From a checkpoint of a small transformer trained on Wikipedia.
Size: 10 layers, width 320, vocabulary 16384, 13.9M parameters.
MLP neurons of a small language model. Each row is named by its layer, matrix (down: output weights) and neuron, and shows model dimensions 16-143. Each number is 500 + 25 x the weight over its row's rms, rounded and kept within 0 to 999. Numbers have three digits each. A neuron's up and down rows have the sign that makes its largest values positive.
A block is one neuron, or neurons of one layer that tend to fire together. After each block is what it responds to, as a language model described it from the Wikipedia text at the highest values.

L2.down89:474544567522523568494493523486520469487509461540517516532483483531513494524516512476492475503531518516528497500502508476519505504529495536500519536489473519542503478512515512551531492503511472520502469532498494494484507526479484526507546518514516457485471491519519507511464513472522501464471547496517487460527482427488530424508483503481466524515526483468505501507481509518486533478463
L2.down366:496488525512478518485492466501491482542511442530498439481508502472479503496489494495465493493520513463497467501513547523554494481481528518547528456452500491524458514517466495496518513507537503461483463525500496483543468482488483509483495502523501491494458518465499511517498488489483512470466526507488484488530494518506459474512479494524479508463493494511505475485516492494486489520436
L2.down554:511521529508522511509490545533540504518468489530524453528503471542532525468487483449491494513489453546515467504515525504521515511503464498484484477493471458500511506518467500550497478474465492512495470498471524522426531517550506509482517522468473468506501486483454490476465522493470508477498490495502478439481464460490522507492525458555449477482501479540505496482533503511494438567493
L2.down586:429535527519499478497527490502491487516492486513486503511482489521494532505541490503451529502508511513515505485544519494519474501480477504532528465480516516509479524501487541443471521485503486527501518454476513484501536532489495478524491500490476516462474523458446521481502547483534517494493501525490521547477443492514482526515489523515437460511522533540526480436523462492494455474470
Description: Final digits of numbers. Last digit chunk of a multi-digit number, often after a thousands comma in tables of attendance, votes or stats, e.g. 84,314, 463,427, 20,437.

L4.down218:564505495521526504503505505495505488503499471482525516467462511482452493505485516515516512507505563477478510476452527512521535485493444520458473525473478529441500489485518506485495521483467493508546538495518479512529486497474501522499532514501430501508482494487521530512503463486482488525539512487513537525495514539503459525490463515478483477543493536498494523515486555513535465529521
L4.down487:521472514533504503499526479498503489488505567521508471467448480516490486446497507497524497512525512509528526497447500471514486530488535493501544503461470440518530523544526469545517496524492462524525502561473522503504500485486493455485499471522465439492519492514508518492478497528489544562510502518510436529485479504495513489495502523461475489498533520512485508488471525484484522531470
L4.down501:512536501476472481521472531465438509492505472506463504496431492529488523500543485489514498471499459486482504465472488501501517487519516487476530506485479517476535492513479515496532520518547470475478485496477493511465466473484478501491522500456497508514509462442520514464518485519460525470466498527468534504506512499500489483502515467496497477554521532538533524499481528511489474548448
L4.down626:544520451484518457519473492494495490492475446527481500479467523501491516462508480493463485465505487472536491503468486472499545530536488517510489477498477517488527504469498473522517545441493489492490483520496525475499507472472534530489506512487527472504486491486493500466484498528462507478479514529558522538460473496551488503463505503449483473519530519484479491547511488526521514498533
Description: Date-ending tokens. Tokens that close a date or time: the table pipe after a date cell in sports schedules ("September 25 | 12:00 p.m. |") and day numbers after months ("April 28", "October 12").

L2.down21:490511533536446512477496458491507449437455498491543481486521524479503449480544500456510489496498487538514480528524486501456455516486484482481497496511496503508499522506506487493490413509532479480471469488536499506503511505504437538520505519556465543533503534484546510475468449495503508545518525517492523504510511533519487498524509512499469471487497501533506523499512514508502521550492
L2.down207:512502515563491512501536503513491517491471492524517521495487512474453510480515505491512514457485521483520513521505520530507489516486537510501490490516531496491512526483459451495513479514513521504494461504538491502519524459501530517518516465511476488490488489487521550472452465519504499538517515510547481505478508517490508492471468505487482464488516439510523538495473531535553505580490
L2.down583:466463503484505510509510496502563498525480465497501482487509485483516533505536496440494501510447474479534492474533496460563510467521486541516495492465496535480527508510495468517514508490506539517500492527439486481490547512504482517514520485453488502475507478518465500533516501506510503475537493507492521537491503531497487514496468542495527526471532498458471540502490499476505499489527
L2.down636:484486478587517485500539498499503459475479513521516471488475534520477500492493538494525458492480475486491517559484468523498484477526522509504472461512485493474490533455441515511453466548497503487529475498515500474507524487516515520506540481517480486506541473522524525478446469468479501481516533479485505508526515515475470477485488469496469493502502483479562495507514520522494470593481
Description: Plural nouns, section headings. Plural collective nouns or noun endings (regions, members, ancestors, versions), and words in wiki section headings such as Discography, Filmography, Works.

L3.down573:531529511497544479513485480472486518547492452461515474479484533515435470474505513487532496549486487491523486515523497512498487486522485507486462522492500496518492465515499488482511479525517454478521552491515494545512475511500468442501488528476526550485509488495503464474509496527514518490503509510504525480479503473476452536536504484531514505487484489498497482480486469500479461452492
Description: Mid-word consonant fragments. Short consonant-heavy subword pieces inside longer words, mostly foreign surnames and rare words, e.g. Gabash-v-ili, extra-v-agant, Lid-str-öm, turn-st-ile.

L4.down291:476503498493490517498492446503500520507489470467543466519497503486492526504473519470523511495494490466515467451523503511476514483516531523492493453499523484538485496512502521508513487484507511561513503474536493531493515500532450532515460490484519481536505451509531510495477488532513506504515532471495508488482478485490513465501503472487487485525477462474479511503512487504503457498487
L4.down460:543505467494531511462463492506488498519501517481504489536559515516512488503511530484510537515560455519526494519465506487495493477528518523500480486466507463448531500493504462470499482492549501533521530501489468528507502458499510504514541491518513487478488479521532481515506489516537512558496498510532499514481494503510535424505505460510541496475499477486558479476518498459498512489528
L4.down568:471518543501522515474478511488520478435472497537472534465532509517518482511491479462553522458495474559487520468534491483561521544521485519508462533468497513504550505504469563492502500517495505505569450506496500490464490490499458531521496518459527469509488513512500505490485528450521535505532493525488545475520533451480521451554469527496472514511515477505539514452520486514515502535480
L4.down600:512498550509527504504494541550478495518467475502522489485483495484517544463507501516506486512505513523520537562544502501485494487541492496492453538490456500532530478488471490547514487503496498505501533443504466505505518490458477507510505532468446486541505493490499455483502547492515495481497450513485530487496492472504504458535498516513476498482517445510507517475476436534522489553486
Description: Final digits of numbers. Closing digit pieces of multi-token numbers, mostly in table cells like vote counts and sports stats (1,7-52, .3-13), plus standalone figures like 100 acres.

L2.down12:534500565503509523540498462487489473471528460529499472511543447496499477531482470558511489502486479538570495486500490518537537519493543502497505499519492483524505490518493447548485514508528504525506514489534498504492486506495491500494494481530506542550486483574494495491477483502485519474507509502515511489460514438471497528512449491499435523492520479404514477503485491505528514529487
L2.down189:494504549502489534518527463529524496516547491506515509504540501450474495476526562498520502479535514502510527510512483453529494447507511487497458500498507505461482520483514487539508528546505508512516499497512481500486500499460455521510503494522501539517496511516519544543492494441518479543479517437494486491513479484493513471472531501531519493536474486506530510467480524467515493490479
L2.down250:466496488485516491486540526488468461484472499457495524498537465483514491522463519515479491522482506480488454508495540492514455468512495516460510491523518535528514500484489482499460491549501477489521563432504530471521558557468536459487525510535521533537482488489493519465483545565510490509559464502510481515510510465508502516477467491519502540501500504516476494515511509494501486507507
L2.down448:496529514523483501496550467525495489494500507534544494523521546465474517513483489514494522474471526491522510479527480531526514461491506556525467455506541518513526539483526483527531513498531471517528451461491533500516507526499494495488520527528490499507519489488508535484499464558539531528508547541494507491488479444506496523446475497538509520477495486520442507530446534544517505487499
Description: Parenthetical opener after a name. Opening parentheses right after a named entity or title, often at an article's start, before dates, abbreviations or translations: player (born 1964, Industry (BPI.

L3.down426:483498511476530510452505449481499500525462483471496532477502530519500545531512510505464486541491509533544507448504462506475525479523525523504499502558464492541489503545475522490463468476488472458515511515539491485511507483582455488500523506473480516518478493525520480524483481475483482478495480538515444540502517494531549502464474495506505492533506492485526422507490531533514530516505
Description: Track-time colons plus word pieces. Mainly the colon in song durations in tracklists (3:30, 5:56), also list numerals and mid-word pieces of names and rare words (Juilliard, Elmendorf).

L4.down63:512501489455483538482544474513497490550523480519520506486511472537470522526466539491519475467492567485514497476551505484535466509501486530498511470516533483493517481497496473462525522504516492508482554486507468477505490538507525501514512480470516496518537514478511460516526469494501508505490548466503459486504475510471512516486544544498538490499530532516509493480488478519497527521518
L4.down533:518544533527491493492484447524551510511551506527464495521475453490540498503486512500509506486482507522534525524482474518524494484570504522472525500501547501482510498507482491468469501512490492541540509511488554469506536476514512487460501474519480492530520477538510486480502523518489492508483514489505479553469457526494507504494451522478472499531546446520548500486491508551542519496479
L4.down539:475532496489494492465471464495549503486473497484497474532503497494511501565525482523478455538506512499504469474508495491465552520483487518450501503541450475455495513527487453479499514481462482475514541507490524487495519487492461562475527496533485485470500511459528473516465515471530508583526497494487510439515505559506465534508458490536533472524504536512503499533504518484497483494481
L4.down581:534531488496537501518505505520496502487521489477549489512528508542472469454521477518515458497461502502541501476502476490482495491451527521507496464541542455470473536494525498530497499503500501472532485520527494511502483535477472487544474487464553519484490489506521490485533466522544537500496493500515501485496491496512519508486469490518496471488452521500512475496521529547488535488523
Description: Word-internal name fragments. Early or middle subword pieces of multi-token proper names, mostly surnames in tables and lists, such as Sav(oca), Golovan(ov), Gu(errero), occasionally other split words (W-av-elength).

L4.down100:511477469481497501474477565469514534467552466505511476482507499499499465515495465503510544500527484505479516547506524496512463493485410510475488473500464451465508509500495533509516485498483513501492530487477511471511498484532484503446479551489504504503525498539428484459520529511531502543507463527511503520484492504510490503488514507490496520507505506541493497515473470496496470492475
L4.down284:520533525518480507487470529496513515495485504493548483495488526468523509469493531571517538512515493532487457527482515514540509482487487487513503472483543482553512498497485494492513546455480502526478517495501530503504541438558507482482458491508520511481539504501501497520510482479539511538492517527493517534490463509512476533524504453493492479502540494496538502526482450459533466495557
L4.down424:495524491488540523486472485470516509506499482536528494549484509493519515528504481491491494550474525501519474492475541508566511464482515517526523455477480478543439505496499501497512498478543483459503502530487519462491497517493466525502477456516523507490519507472481479500509523512492523483453537483478509476530492479490495503522526472526478528473528530517460479473500501504491496526533
L4.down592:489540473494503522481475461525475478475460500498525482502533511439492500545486489493524523515503514529503506522473518469556472497504504575548496471491451500510470477509477491505492493479484486454475504526497520548468534510523480501517469466484461510464489507541443487492524536480500531474480484552452532506527505487479493481558504492464468498527475469492524492458542484512473504478512
Description: Mid-number and mid-word fragments. Non-initial pieces inside long numbers and split words, like coordinate decimals (39.92444'4'), postal codes, vote counts, and syllables (Be'aut'iful, G'ut'ierrez).

L2.down351:498547512541521516508501506468515500515501513532501479464478483519529493502544529501492515565458544486517481475535476508497475504546484523540533485469490502502507468510499510483499534472491535479508484516521457503515483523525497527520498485470508496511477485519515542514515523530466515507511556458521512485466537551442444478508480479510469479478476497507505445485448514489452491500483
L2.down560:504486504491496491517504544541468495501484481503489519514505517508520472482452483473533469506480454501532553506538506481454508473536493515495518514549520495501473489496416523505530525499515478502477487486486532496523522442542517500526529512463509468531543503540509517499475496512480524516521486507507485505551491506495506483539461478475479485427481499510514471504484494510511489510558
L2.down597:463518512468529490518509492495503489484543463491453507516514538564489477480502476448515528540511452486491519513501507521494482551569462455519507505427485536511479509478478499534462542470485491486490522533485513487468441514467496501524454468474543538522488480546450495467535489472487498493528527448490545481510475503511482553508522498482535500495492488480484514470531539518479494523514
L2.down612:503510501477525473498476453518516516483514483496550496514489448511497504538482509483477464514522513460496506531512522513527478519495572474516432471480497479511502514478497501480496519448466471507541507531496511504505497502484500515515515506476540481497518535511548539530511500503521477498482490497483502523517509507493543532464517511488505527451524499488473465553503469475498469559498
Description: Split-word letter fragments. Single-letter word pieces, most often v/V and sometimes r, m or d, inside or starting a split word, as in extra-v-agant, tele-v-ised, Monte-v-ideo and (V-IE).

L2.down357:512527518524501497505494542480463567485512498502515529477480505486497514524517536470493521491523504488519541515499531505519432515476532484503494502484411544524492498465503482500520533468487500544485533480482473477526531532501517512464495448510481491478533517496501525477446508505512519502465507543513499516473516478492469484494497507522486447451478482520513440514510502476485506475559
L2.down452:517520506498561498490525527518525535539533496462494530483490526503528479497490487501508504521505496492466488515474527461476482458532435505519493466478515509498494500497542513507521498545512525544479494512491483521489481431515489489478484477507512491516478492501508462506536527521509456489500478518484489499470486519479535487520487511493504466510501525476460513475506486479480543485519
L2.down504:506525473497513472494558491511491488512537457493504524462511491525487515488473463482441539476503475446472490497523499530450500464503439544497499483556461488489483550501499479479500481501499438490556483497509477509544488482499486486471502456498517495482520487492472512489504518529466518479477518485527489496494467503513501470510495508509437446511469519498483472508503517501506469491460
L2.down578:497467546510530486469467478476518489566554522513494469494478484492559516488529497513538525489500512506483436495523485521483499518540488514506503523501524516495479528498508439478548509490542507530540482515486521542521493455471514505499500516498477508474517523473470515481445510508468488485484486505480487489515492493474502485506488491534523517477490466478540519511505512506534522526515
Description: Compound-term modifiers and word pieces. Word pieces or modifier words inside fixed compound terms whose ending is predictable, e.g. sea snail, black rhino, natural gas, hardcore, monolithic.

L4.down72:503501517569504508496549514469502487488464490508520478475483546524431489485517530493529463464486476488541480545471531510489497533504508501478467468487543489505504545463442481483457489529497548488472475458508493501508533479512564501487546521497485521507505515500512516496487486499482487517544496505495493476499489517453524476486438499481482499478507467485509503509514521532497479561517
L4.down530:488536475562513495485533531506501493483484504506545486457476548464491501487526569510497485547469477471513512522485480563523501491522501505485505506478469472498499523476470465519454463532481531512493492479479469476514488496514499519536518494519505468470522463480524501531470465500514470539523543534505512536482518512517505507489505498504476513485489470483569492527504510533498528514504
L4.down536:477558458486487489521501520489500450473548532512526492511522534515455512490496488469480518533505508488537511474525462528517493520511452518476504506516496479487527514505473501533509471500488514493479508500521565488501480465494512493557512476530485492483541502474471524500546518503493544506530477483472488529509525532517564487490469517558510466529480506497498463541501511488537469497513
L4.down616:525525485521501492519559545512475512493476491531481500453477497491487491482500533499519529498491482508546477459464465502556486471485479544461473524513495520505522518495489521520510484486528488508466478501530513505524490500516485501489496500494487467515524505481510521474477501481536490530480483560517465484495507469490515474552493507506494488491500482546548479505552519487558494557472
Description: Plural noun endings. Final piece of a noun, usually a plural suffix like -s, -es, -ts, completing a word that is the object after a verb or modifier. Examples: assaul-ts, sec-ts, committe-es, claims, information.

L3.down567:474510549488497548453462509536495492511503523488562509537495491518492492483490473500509522526544493504536513485453433499527517471443487517497491499487516459571505511515465523489496464496485550496482482436530491520496490489485489459493491530509516494495488514537539510490515507490497475533462527517499483450494488482521509466513521520516468474475545473506479523476482509478507526521522
Description: Predictable phrase completions. Tokens that close a fixed phrase or format, such as "two or more", "more or less", "ever after", months after a day number, digit ends.

L4.down116:499511466516510527469524493480487520542483462526508464491501527490505484513492511507550485494488478529488494528499486491501526470530503464515492500517512471486476558466496536486500481538490533514480485489551512521472538532529486519494499499488453505536510505547491555513491491518508531467489496530506494544510464492537518472509487521484483514481512497503475501480526472499463521530519
L4.down457:511465511495485462507472515498468536534539471504511515494486512534449529476515489509495542512499493472544494506521521469489419460489514502458519474510499512497484518538508532520492528534467496516486512551505507488512515486467521563526479484494513478476491448487528535497508505497488510500495471481487485473468478492503512497509504514531547500504499509494534476508503477477458517509465
L4.down525:542514481494509513472502500496455503495479499491463485475526473493490449488530507496522521545567514510509485488523500461502517523455502480500537498506478495461466528475496494522513521494495470481486491541469494470529508512502532499515490491463499559482493532479468527491476509459511501495505475512525525512479447521490458470512490470482503509478473481514527453466489515487517498502492
L4.down546:498512514463532512517472539501525488492463518480515481510489501469486453499468498493507508522490492537476514516502471495463496520500514504518485476532446496503468492510477493495525512507519506484482478471493528519503460502477518515486479499496482462481467476508504462474495493494519498503496506503518529510485478517522528519535513473499474527575489554506473501453508483492486499513493
Description: Quantities, units and colors. Numbers and unit abbreviations in measurements or statistics, such as ages 18, 1 in, 1337 m, plus color words like grayish.

L3.down64:475527554517493546530457514509531505469506506500515483543487477534500514485497463548478515519502519501530459512521545502503491514520450461474528517481444494522482550480458478501502484496480474502559512492484461489461527447492484479469571506494554481526450499514453504480503537541453514471525497501499523479470494489511514503485501491524487457495513509539479524473475476492444553531459
Description: Sports statistics tokens. Tokens inside athletes' scoring records and stat tables, such as in after scored goals, final digits of yard or attendance totals, runs, minute marks like 71'.

L2.down181:524491486520478506516508517501463480460525505506568522498490488507462549461543459493481445525494498493515501479498501531513502533512484514458512499486497544512535499477531528494540451530510444470506507482500484531521496502481526554523489521506499481482475493504526470460488494503495515510459540494489522528484506530532487514500521540510511500472522505458533503495511439534528501477539
L2.down333:479513513492536517522546515478500524505501484458573495516493472494496506478543486499504498518483532514475496499469521553498544457500453519442512505481477550479554461509526516491528472525497503488503530510455475564523500505483490490511501494467519502457490441524446509545506470517453539510519523496500475514496504535459521528519501501523498503463491493536540474478506468492479499497503
L2.down417:482482582529492548478519510546506494472478444493545538552520509471532530501495485474528556479497494504525483538504517503469470501529529531470489523449446490548537468532489495483498482482519525522539524497457539512509531454503494515501490499458464482514480501500463488491477496470517490490493497512480525488497498460502500521455527514500457491471522506485491506526501475518507464555451
L2.down498:540505466485537494467534505537535482483537490467514475464544467498509511506501480488516497484480469505515523422520509499489537516545486474479505471533486556531478528518490505459464526492505557519472473521468459492528486483486435495487463475495495477495477497507506490528533531513499524506448505494528488470501515522487530519527538524505481452539518498498502500499539515487491460492489
Description: Number completion digits. Final digit pieces that finish a multi-digit number, e.g. 784, B61, 465th, 339 yards, plus the word total in statistics and scores.

L3.down221:514473519475536514489478513525512504504501521536555481518524475499477544484511497485478498492524513507504493473482502478506533469494525466487489491483484460504496508480496529508506479532515524533514484523464542539460494529476507468539469475478515504481466534517431534520468524452485525497484455506517535484487475508527483498480474545498486494498517471489502509542505472484499432473512
Description: Infobox and statistics markup. Field labels, units and heading markers in structured Wikipedia text: infobox lines, census stats, tables, section headings (Total, sq mi, ==Education==).

L4.down0:506506504511506461495535513535464510457506465524495490487490469530474516504505493485509477523493489534515458483530478525490519559544466481502494489466476510498480502562503518469523495482511541478474533504492517508519457521483521518467500521520507492496505475528528530504506509498464504463543537537513536505518534519517496497490515550497514489537521529465465491509507468461498511494510
L4.down263:485525524485486519488524482514541462501471525493528487470497527474541538509520480491512444482532477522539473509467502463506517491520514479521516527494490491536504507518501467458500514481454531467500525517490510466472504508493519500514480505502465515510459509499486546499524511458508524480505484461501487491522515536546474501490515492476506517510459505577549504511515509487491506485456
L4.down319:506506509501504482483531534520498500507526490469516479490429463490525512459504492485519472472452522507515490497472507526531496469485505480468515507491525524506490523525506488520498498525512489474507511500475475478520472532518495492497489513547511516512513474520476486491520495485471516531505509478456522546502528516539527480449493483506475456494543489482525466473463506557492488505467
L4.down345:467516471507475525513501466516531514493520502434525475471502505477545490469498483500475502418501525525489493529501523497536495451465506477446528523493519536472494503500497524481508520491527455485500495535487509460502507512548489474482506466487496499509531490505485511522489490477487481531485534475500489532483486480527477441493496462531520489492499481481531487487490499497523463507509
Description: Person surname endings. Final token of a personal name, usually the last subword of a surname, in tables, credits and prose, such as Caus-ley, Kend-all, Wadd-ell.

L2.down19:495447524512508513513517539413495500524526511543506523542485523478487494521553513493521498476527493521526548547517462505495496525506503495536480506519519549476515450532479510470483470498483462463521499519508487462493485461485478508514536472454463537474475524557512511503485467442473504490531501505486495495503487518506488490487515474497481542474513514435539498484502489497499468508498
L2.down296:499458526454475493551568503522484468504508527532494544466518524506470502520527505470518465490489518486485485495513488490503476481513474489523466505519551493504465510468492523454494484505465509508519477541515491518507523514543484481524517485502503518503474518509484484463498482451518472502533529517486503523472522527507503512487495489478452472489508493488479541504463466519516461509458
L2.down326:496495467461526453456526487470528491505484501514508497495480534460533519477531497483477449441493507501494498507493499526551501563522529501477498508452474475492481502493465470532511438512460541497515487487486535480541517492463481511492517458524502491507481507519490473490477500465513501447525496535506488537486518551504510517547490512535522462534510478514492498497486529527589496478483
L2.down402:490499491532476507496521472467471477510503456490517505463453527500520515532492479524515507528533533469483503510563501497515498491488507462503507513535508465529498485488497502448539477482499471470454475498515527477459529496461500504495513499485513509466493508502490482484486537520474530468513507472515449499509492515506493524491504527506533493559490483498548491529545538536484475503523
Description: Track length colons. Mainly the colon between minutes and seconds in album track listings (3:30, 5:23), plus some hyphens and colons in lists and tables.

L4.down339:492527542481500498494493492523425516487477508485498464490509495524525512440530475497455525509522534533517524521444491491499509483438479505497502488505488520472507487511460533493507518518552488493500485450563493520490523470513534531521488474506506534490546474478497518507511540474477487489509473492468522478500478517514524465519496499520470526525500542500476470510456484476537525457512
L4.down571:491525495460516490484573469515526505487501514541486484483487465482522460482488488482485482537509468489502546499527519503485509512512519477505494482499480496513508496461501490467493467515493460527481467467540495514518460493444494531513506493485542487475563521478500500534524513498499473534490488516523475528509540501477493436461501545512511491531505493565542510510476528477536483515462
L4.down580:538471500510525466495486495511520511528474532488520486466526535503487521537479506520518512517452498553510529550544541503501493511507502503525508531538502489485458545492447466485501505506508460480514499512482540501501502517509495500500511479522474492489531459476492519526526511458550518492492507479454493515514453493506530521516487500531500513531535470556529482517512502482487489517473
L4.down622:459467505501513507482516512526481498513508480479469527506511522538480504514497507474492505510508549498538541494522507479499506508547530511535481519492465537539489552500484501483544483542506493491477469522502519505501496525494498485500488464518499501501499520518491497528502525473491467482481507525551447519494514497470479513495462486498497539506551535517474479513510481497496440485504
Description: Track length colons. Colon between minutes and seconds in track running times in album track listings (3:45, 5:56), plus weak scattered hits like "as well as" and mid-word fragments.

L3.down345:509503508507506530522500536509514508505517539534504459470509489485513529516483448484460490483500502486470496528494530490531461511474470435472513475541503497508495527499556471509518474525497483511498434527464475496483464475511545476515467546490503523498526524483518528495524522493467489495477478473532526510475495515489503459500449508489517499534508519476524490496469484489495519525480
Description: Quantity-phrase second word. Second token of short number or quantifier phrases, mostly sentence-initial: Four days later, One day, Many of, Two or more, and score dashes (18–0), plus some word-end pieces (Moreover).

L2.down138:507499501497531495499512458512514542539472492517496486446488500452502477504496540496536543468489477528517470504535477447539482529495505456520519517544487492532510485503461508491460505475533468467492502492463511499501565512494518469491507493568516543512486503483464524546450463502478500475485546463493481555466477520482512522502494501465557460484529525534534503486502517459492496475483
L2.down288:479462516480497464559490469541495489508484487479544502531537531463542551527475459483509512522532490494484545508501513479516539477492501521455498509485507501484495508487430479496519524489494512470538468490491475478512524516518503508484481538519518477507506527506510538539518511486505506504569518512516489484480512459527522493486530475488512499469434492502499480527443502494523497514482
L2.down320:455471532493524493476458455485483473471521498498509505505482454481507505466502455517517508493523495498466511531480475546483476507510495472459464517498486536493531492483478442509531496487527517502559504462513489525516506502545437510491476475530485506499511538493524512497463548480489507518486509454445535523540491491496518513493493511482461477459512492473532541492511499492463506474490
L2.down450:462459489502475471542514540503469454491480482465545499493511507512564559500492473487490458492535500475525452512506479458509491525486508492457531521470463493491506487538521494476518499511496512467491489513498469454535480478499508490460480478498514501464509549478482554519515508488493448526532472478482461508484456517496485475492508477462424525508524486481534456492485477492489499485485
Description: Mid-name subword pieces. Middle or final word pieces inside proper names, especially person and place names, such as Muh-len-berg, Anto-ine, Tyrr-hen-ian, and sometimes sentence-initial "According".

L2.down42:539488499503485536526540515509491493481438511563479525470504501504502532494528508522519459481460531503465486513534481493486499467473475487501552474460480516535510550496513539504520514494521486504545476546521509530510499491478519525492461518500498493489492511531564529542454468502457515465516532498512559477494581478487482502534493491472523436490479549519509515511513549515455503531520
L2.down186:481464514481497519472500454481534483501461469483520478544533503535510507479506453504494491468499508528507496480484480512536494495527509486486497546494517536463453504482522475522507502479496485495486523487538473489520504537539532479494473472503447505511536508512556517517470516512510482477517514501524485517503519477534526472545472493557519464477482496429504470503498497544535497529531
L2.down349:485488480482517492504471514491502496481456488529546503541489498485450520546503531565522474508488513503528510523515526515430531509496464489483480512506546446456445481527483541475492453494501481459499495518450525498496485512504509507487497477512488478524481493503527520505539464504472496560503479509487473500503515489527485511475463499483491514510452491441511493513494502511505481513500
L2.down355:518503546498504513504519465467484487475513471508493460492507506500491533504510501464495477556507509512538513484483497491491489509539520498499574522493518558498504524492547471473522517472533444508460483482469485511476475509522524511507490490494485448519480488509484512510475452518505488537522513514543499477483484548493495495492472494495475486476466502491501501510500484483479523567519
Description: Fixed-phrase first pieces. Mainly well in as well (as) and well known, plus other pieces that open set phrases or split words: body of, mid-, un(rivaled), pre(cludes), $.